Weights of a small transformer language model.
Size: 15 layers, width 320, 10 heads of 32, MLP 1600 GELU.
Architecture: LayerNorm before each block, learned and rotary positions, tied embeddings.
Training: 320M tokens, 9754 steps.
MLP neurons of a small language model. Each row is named by its layer, matrix (up: input weights; down: output weights) and neuron, and shows model dimensions 80-175. Each number is 200 + 30 x the weight over its row's rms, rounded and kept within 0 to 999.
Before each neuron's rows, "fires in" lists the words (lower case) most often at its 100 highest values on Wikipedia text that the model never trained on.

fires in: "in", "of", "from", "through", "sings", "on"
L5.up654,241,148,254,175,196,200,191,209,224,219,184,188,238,206,183,228,264,144,194,218,158,211,188,225,173,146,212,209,261,224,228,179,232,181,172,221,190,193,225,214,222,226,165,236,214,234,174,211,207,233,194,228,241,151,174,204,124,226,266,231,205,172,200,220,213,237,140,207,154,246,150,199,211,231,207,224,255,218,215,176,195,215,261,208,180,213,210,215,177,147,210,259,166,205,164,189
L5.down654,198,194,204,143,190,172,233,209,201,197,239,224,212,215,222,165,197,185,272,148,189,145,184,192,203,228,170,208,201,211,181,206,182,247,223,211,172,169,225,186,193,266,204,203,213,152,192,147,235,196,250,205,156,173,250,167,242,228,206,219,208,248,175,197,261,258,216,182,192,200,172,222,146,218,259,197,192,192,170,205,166,196,177,209,228,174,171,201,224,257,168,176,241,155,171,198

fires in: "a"
L10.up762,154,194,197,226,152,244,158,233,240,195,182,274,196,225,259,128,226,211,230,228,198,187,187,222,172,222,203,203,158,230,273,220,195,146,208,204,169,191,203,146,184,271,153,198,194,167,213,209,167,260,247,182,209,218,181,238,206,223,211,180,148,201,182,185,171,218,246,209,192,174,217,216,153,223,188,235,203,205,221,273,201,213,224,163,194,202,170,233,201,193,170,254,205,209,167,192
L10.down762,203,191,222,178,225,205,202,153,246,184,239,172,196,237,203,246,183,261,188,190,235,212,144,271,226,205,212,193,145,172,198,206,203,211,190,227,205,223,219,189,212,205,190,177,190,215,190,168,227,180,190,208,191,192,235,214,192,206,162,213,180,197,187,171,179,211,201,198,209,182,215,182,196,219,217,273,209,208,233,208,202,149,207,182,230,170,172,203,189,222,160,198,191,205,218,162

fires in: "in", "of", "innsbruck"
L2.up239,172,220,259,227,195,184,149,237,229,181,192,211,212,204,224,154,222,188,188,175,208,232,166,227,204,202,237,230,212,202,176,251,189,187,173,258,199,219,214,210,226,185,210,182,192,178,228,164,220,181,204,149,178,165,214,176,188,204,190,211,178,185,197,163,151,236,190,192,176,243,174,164,197,218,193,232,213,195,225,236,164,160,182,177,186,234,206,176,244,211,170,263,212,168,173,190
L2.down239,275,137,150,193,147,191,208,242,180,246,250,175,156,225,179,183,231,167,234,221,211,197,196,229,203,178,224,233,173,164,172,225,188,190,191,188,182,199,200,158,185,195,234,174,184,240,175,233,215,182,195,238,177,227,246,232,223,190,188,233,196,195,144,197,262,216,227,204,151,223,180,194,225,225,241,212,206,197,213,175,198,263,185,184,256,189,115,116,137,217,199,222,226,240,228,202

fires in: "of", "in", "with", "from", "to"
L8.up313,250,175,237,171,222,199,171,203,194,198,162,235,228,221,217,225,189,155,179,227,207,228,210,250,155,196,187,199,232,238,198,221,159,134,204,223,202,196,174,171,279,193,209,191,200,236,232,234,186,139,237,210,191,210,208,164,158,209,268,189,191,229,212,190,200,223,226,188,164,205,192,163,216,217,209,195,222,186,170,217,198,197,200,193,199,135,273,208,169,173,209,205,240,226,171,211
L8.down313,217,135,193,183,138,195,186,185,184,160,212,199,142,170,163,173,176,210,180,243,180,151,137,205,277,198,207,210,178,179,190,157,250,162,239,217,201,191,178,184,187,212,202,179,147,208,171,211,187,227,183,184,222,241,183,166,223,198,195,298,180,162,190,180,193,225,167,228,159,217,195,216,225,205,236,209,172,240,205,244,228,215,189,211,155,193,143,201,257,211,202,210,166,210,194,144

fires in: "in", "from", "for", "on", "by"
L10.up36,215,198,197,154,200,195,146,242,201,157,181,225,184,216,234,203,183,176,223,216,211,278,181,238,193,204,220,197,239,168,219,159,232,207,182,168,154,242,198,201,204,158,179,221,154,178,209,249,232,170,264,178,167,224,145,207,149,216,149,208,194,185,184,169,213,182,165,188,206,228,221,188,184,208,171,145,198,213,203,232,209,216,206,237,202,293,193,129,178,167,192,242,210,182,172,196
L10.down36,201,163,178,145,200,258,165,243,106,186,170,202,228,219,250,236,183,205,196,142,193,181,125,161,181,183,236,150,219,265,173,182,203,241,212,218,220,276,180,178,213,200,175,225,201,199,201,181,229,195,211,224,143,112,212,169,241,202,204,220,220,203,194,212,209,199,184,218,187,221,198,215,173,207,243,190,210,231,228,128,229,212,240,193,240,206,237,213,204,183,180,229,189,207,216,114

fires in: "the"
L2.up952,227,203,226,203,196,165,203,166,134,196,168,175,261,246,203,201,189,180,244,145,185,224,220,223,200,273,199,214,191,194,198,197,163,191,256,216,230,206,237,164,228,207,163,194,229,223,225,177,190,174,186,187,164,200,187,272,208,173,193,184,260,186,224,152,153,216,197,183,186,213,187,213,244,179,230,162,198,213,175,228,195,181,264,215,179,222,226,250,165,170,177,158,189,165,184,194
L2.down952,186,176,196,106,232,155,203,176,271,139,215,175,170,136,165,203,228,162,254,156,154,224,225,255,191,209,185,185,184,178,227,179,191,172,202,194,184,241,211,168,243,220,235,205,157,198,244,210,184,196,192,209,222,173,139,182,191,235,213,189,162,218,241,221,220,205,182,189,229,192,144,201,202,172,207,199,202,189,188,206,263,158,202,213,183,196,185,219,166,177,137,162,232,161,241,135

fires in: "the", "a", "this"
L10.up153,222,250,199,210,193,171,161,182,194,139,193,192,223,229,208,189,178,186,197,240,168,235,173,234,184,196,192,181,161,133,189,224,167,189,192,196,182,162,237,206,186,139,202,243,227,126,181,211,181,235,220,209,193,178,182,196,173,266,236,181,245,251,208,144,213,145,165,210,216,200,216,218,174,233,261,229,190,184,206,254,211,191,228,170,167,229,214,220,188,189,177,245,171,182,228,151
L10.down153,213,169,192,163,223,214,230,170,242,150,182,207,207,236,159,208,221,143,230,163,207,180,163,197,156,231,218,195,187,223,166,186,243,229,195,195,272,232,191,191,198,189,225,225,171,197,249,172,238,199,213,211,280,176,246,165,237,233,238,151,154,206,205,201,211,158,201,162,173,219,194,217,174,222,198,218,239,206,203,227,184,186,187,217,202,178,234,166,205,177,160,175,221,212,183,163

fires in: "the", "editions", "that"
L5.up422,204,175,186,210,226,192,171,183,175,219,215,142,216,209,201,190,176,192,169,192,192,244,217,208,141,202,237,173,225,193,213,204,220,230,215,221,141,168,195,195,204,198,165,239,170,235,218,228,195,160,214,164,210,244,225,245,152,182,240,225,208,189,285,219,208,158,154,212,196,218,200,205,221,188,199,213,184,187,206,178,186,211,230,190,186,239,157,208,168,142,136,202,176,170,228,231
L5.down422,198,224,139,185,219,133,240,215,214,173,156,210,188,175,142,234,208,216,219,166,229,221,170,203,254,219,179,215,208,193,171,216,200,189,250,242,145,188,190,196,200,202,156,260,182,154,189,185,209,180,159,199,231,162,193,176,213,186,204,186,147,287,264,212,197,166,184,181,217,177,195,252,199,137,206,178,179,174,178,194,188,155,149,194,211,190,196,151,179,221,201,169,160,228,216,223

fires in: "was", "both", "this", "as", "that", "either"
L5.up854,204,235,224,206,228,219,237,186,234,180,176,225,188,219,219,248,215,179,207,146,177,208,214,167,210,249,219,177,161,239,183,177,209,204,233,202,168,164,181,186,217,125,258,222,200,214,209,164,197,189,172,176,176,193,204,231,139,180,225,201,202,268,192,167,225,191,235,217,231,201,185,220,194,172,226,185,177,244,212,183,181,221,216,195,147,175,231,191,199,193,208,214,170,156,157,200
L5.down854,189,177,157,212,162,222,203,222,165,169,185,237,236,209,156,198,227,172,150,205,151,198,188,213,204,171,171,179,179,195,190,160,190,182,253,182,243,203,181,212,251,268,201,199,226,199,174,220,231,190,132,193,187,291,186,213,249,186,214,158,226,183,271,234,204,159,178,233,268,160,186,209,207,211,182,154,236,223,218,177,244,199,223,220,150,228,144,231,232,221,242,214,189,190,210,209

fires in: "the", "entire", "s", "first", "a", "initial"
L8.up1086,166,190,218,211,188,232,172,177,223,182,207,232,213,212,222,146,176,213,205,176,204,238,216,226,234,228,264,212,196,190,200,164,140,161,205,165,205,148,246,218,164,193,229,253,208,184,220,165,178,243,233,223,167,201,220,215,198,229,227,173,186,218,200,209,205,139,179,234,215,108,219,235,249,218,220,239,161,141,214,240,199,161,269,231,189,217,192,158,204,173,197,269,213,207,239,161
L8.down1086,195,232,180,143,179,188,183,179,263,167,229,182,227,127,209,171,224,215,262,192,261,170,158,165,175,192,186,234,200,233,247,181,183,217,194,178,205,236,194,201,233,179,232,170,137,238,212,189,215,200,200,179,220,161,218,189,209,218,210,160,228,200,216,165,168,195,206,196,204,193,183,154,172,229,183,259,223,200,201,200,214,157,191,193,209,188,206,270,173,187,210,208,280,164,203,142

fires in: "the"
L2.up1368,171,169,226,158,176,172,195,184,214,144,184,198,188,195,176,234,193,188,231,253,193,133,157,218,182,268,158,169,155,196,201,159,140,214,215,179,215,211,215,174,245,204,248,209,195,156,196,162,199,219,178,235,203,218,193,248,210,207,219,210,191,149,277,217,163,218,193,198,230,221,188,217,205,227,205,206,162,174,161,165,194,201,213,225,185,246,187,172,194,191,162,219,226,197,280,152
L2.down1368,214,204,171,150,206,153,202,201,259,171,165,222,207,165,227,252,233,193,181,145,233,176,215,217,188,196,205,192,163,172,192,219,191,252,224,195,200,207,195,162,200,217,234,192,130,167,219,201,226,204,199,146,224,185,186,170,200,296,225,149,198,157,215,161,207,156,192,180,230,176,155,212,161,176,198,184,226,184,200,191,214,152,170,200,199,179,185,176,172,186,234,207,224,247,239,118

fires in: "that", "this", "the"
L10.up1203,242,248,215,201,241,203,176,169,211,151,153,179,200,164,212,213,259,186,172,219,209,236,161,257,219,185,173,175,175,173,188,184,226,199,225,218,157,178,226,191,158,230,212,185,168,251,211,185,212,272,208,161,231,137,210,231,239,154,123,180,228,242,222,219,234,190,159,191,278,219,177,262,176,212,185,190,181,213,162,237,198,200,207,211,158,194,192,211,176,222,277,175,180,155,175,205
L10.down1203,210,143,180,144,192,211,263,265,224,199,203,191,185,189,269,211,147,176,214,215,174,198,212,189,186,200,136,168,221,202,149,155,189,190,195,166,233,181,161,177,166,174,122,174,181,203,235,142,200,223,235,184,207,264,224,244,195,250,233,194,175,189,215,201,175,162,207,202,157,194,197,239,252,223,221,230,210,207,221,190,196,254,200,194,217,181,181,266,171,225,209,219,181,188,244,154

fires in: "de", "for", "u"
L10.up172,265,216,242,263,215,178,187,245,265,166,224,197,158,252,145,97,192,182,183,180,176,201,132,176,151,248,218,193,198,174,205,153,177,211,248,178,226,222,222,166,181,176,147,207,208,119,249,232,219,247,181,232,195,180,201,195,178,228,195,196,205,151,161,220,214,209,180,200,200,195,195,198,221,199,173,192,177,180,231,229,171,212,195,288,236,161,225,156,202,172,200,233,231,196,223,141
L10.down172,184,149,187,147,216,224,212,207,155,158,223,158,196,234,219,250,233,185,205,196,191,183,173,148,128,246,207,196,185,217,214,209,206,242,243,197,219,268,171,157,184,192,194,199,233,161,237,205,234,240,236,214,237,187,228,218,263,250,242,181,227,139,224,195,273,178,137,170,153,208,193,184,178,149,161,225,204,200,228,199,201,180,182,190,278,185,185,219,201,188,196,195,205,149,217,181

fires in: "the", "s", "its", "that"
L8.up489,166,193,160,154,202,199,218,252,244,166,209,246,213,183,192,172,193,167,206,254,185,220,192,230,161,226,174,182,222,150,180,180,221,205,201,244,179,166,241,182,193,240,283,201,107,184,184,210,203,202,180,201,263,185,111,166,201,258,217,153,263,221,217,195,180,146,224,195,312,236,231,156,218,204,222,208,170,172,173,231,217,237,216,246,235,205,206,220,213,201,185,222,168,128,188,213
L8.down489,172,217,154,180,193,180,248,209,234,203,178,196,194,222,165,201,269,178,188,218,161,223,219,239,223,214,159,178,190,178,223,254,204,197,230,162,210,201,210,196,175,241,227,210,175,190,202,174,217,187,223,149,198,190,205,195,180,145,228,191,187,220,200,188,237,165,203,172,236,173,219,248,219,164,225,237,221,189,186,158,217,171,133,203,209,222,201,212,194,184,243,172,182,177,257,199

fires in: "that", "this", "a", "efforts"
L10.up183,206,172,178,227,220,225,173,142,248,131,152,226,197,229,268,222,265,174,215,203,205,227,224,183,230,173,193,219,201,175,236,183,237,189,133,183,244,179,198,171,232,214,187,238,225,154,223,159,170,206,272,195,231,189,213,167,178,232,223,227,241,238,114,154,171,218,227,224,186,216,192,213,231,246,161,261,186,222,212,191,244,200,136,223,248,179,196,219,234,158,198,233,174,202,214,187
L10.down183,189,200,198,218,199,199,250,238,137,228,236,213,174,229,146,194,213,216,178,166,197,137,152,178,208,222,208,124,197,185,217,215,219,235,279,198,220,213,166,168,189,233,165,209,203,212,231,194,174,181,203,181,162,206,206,205,224,162,268,207,158,166,197,274,192,207,157,214,234,220,190,224,147,167,247,225,196,143,164,203,197,199,207,204,192,156,183,209,227,195,198,169,177,195,219,190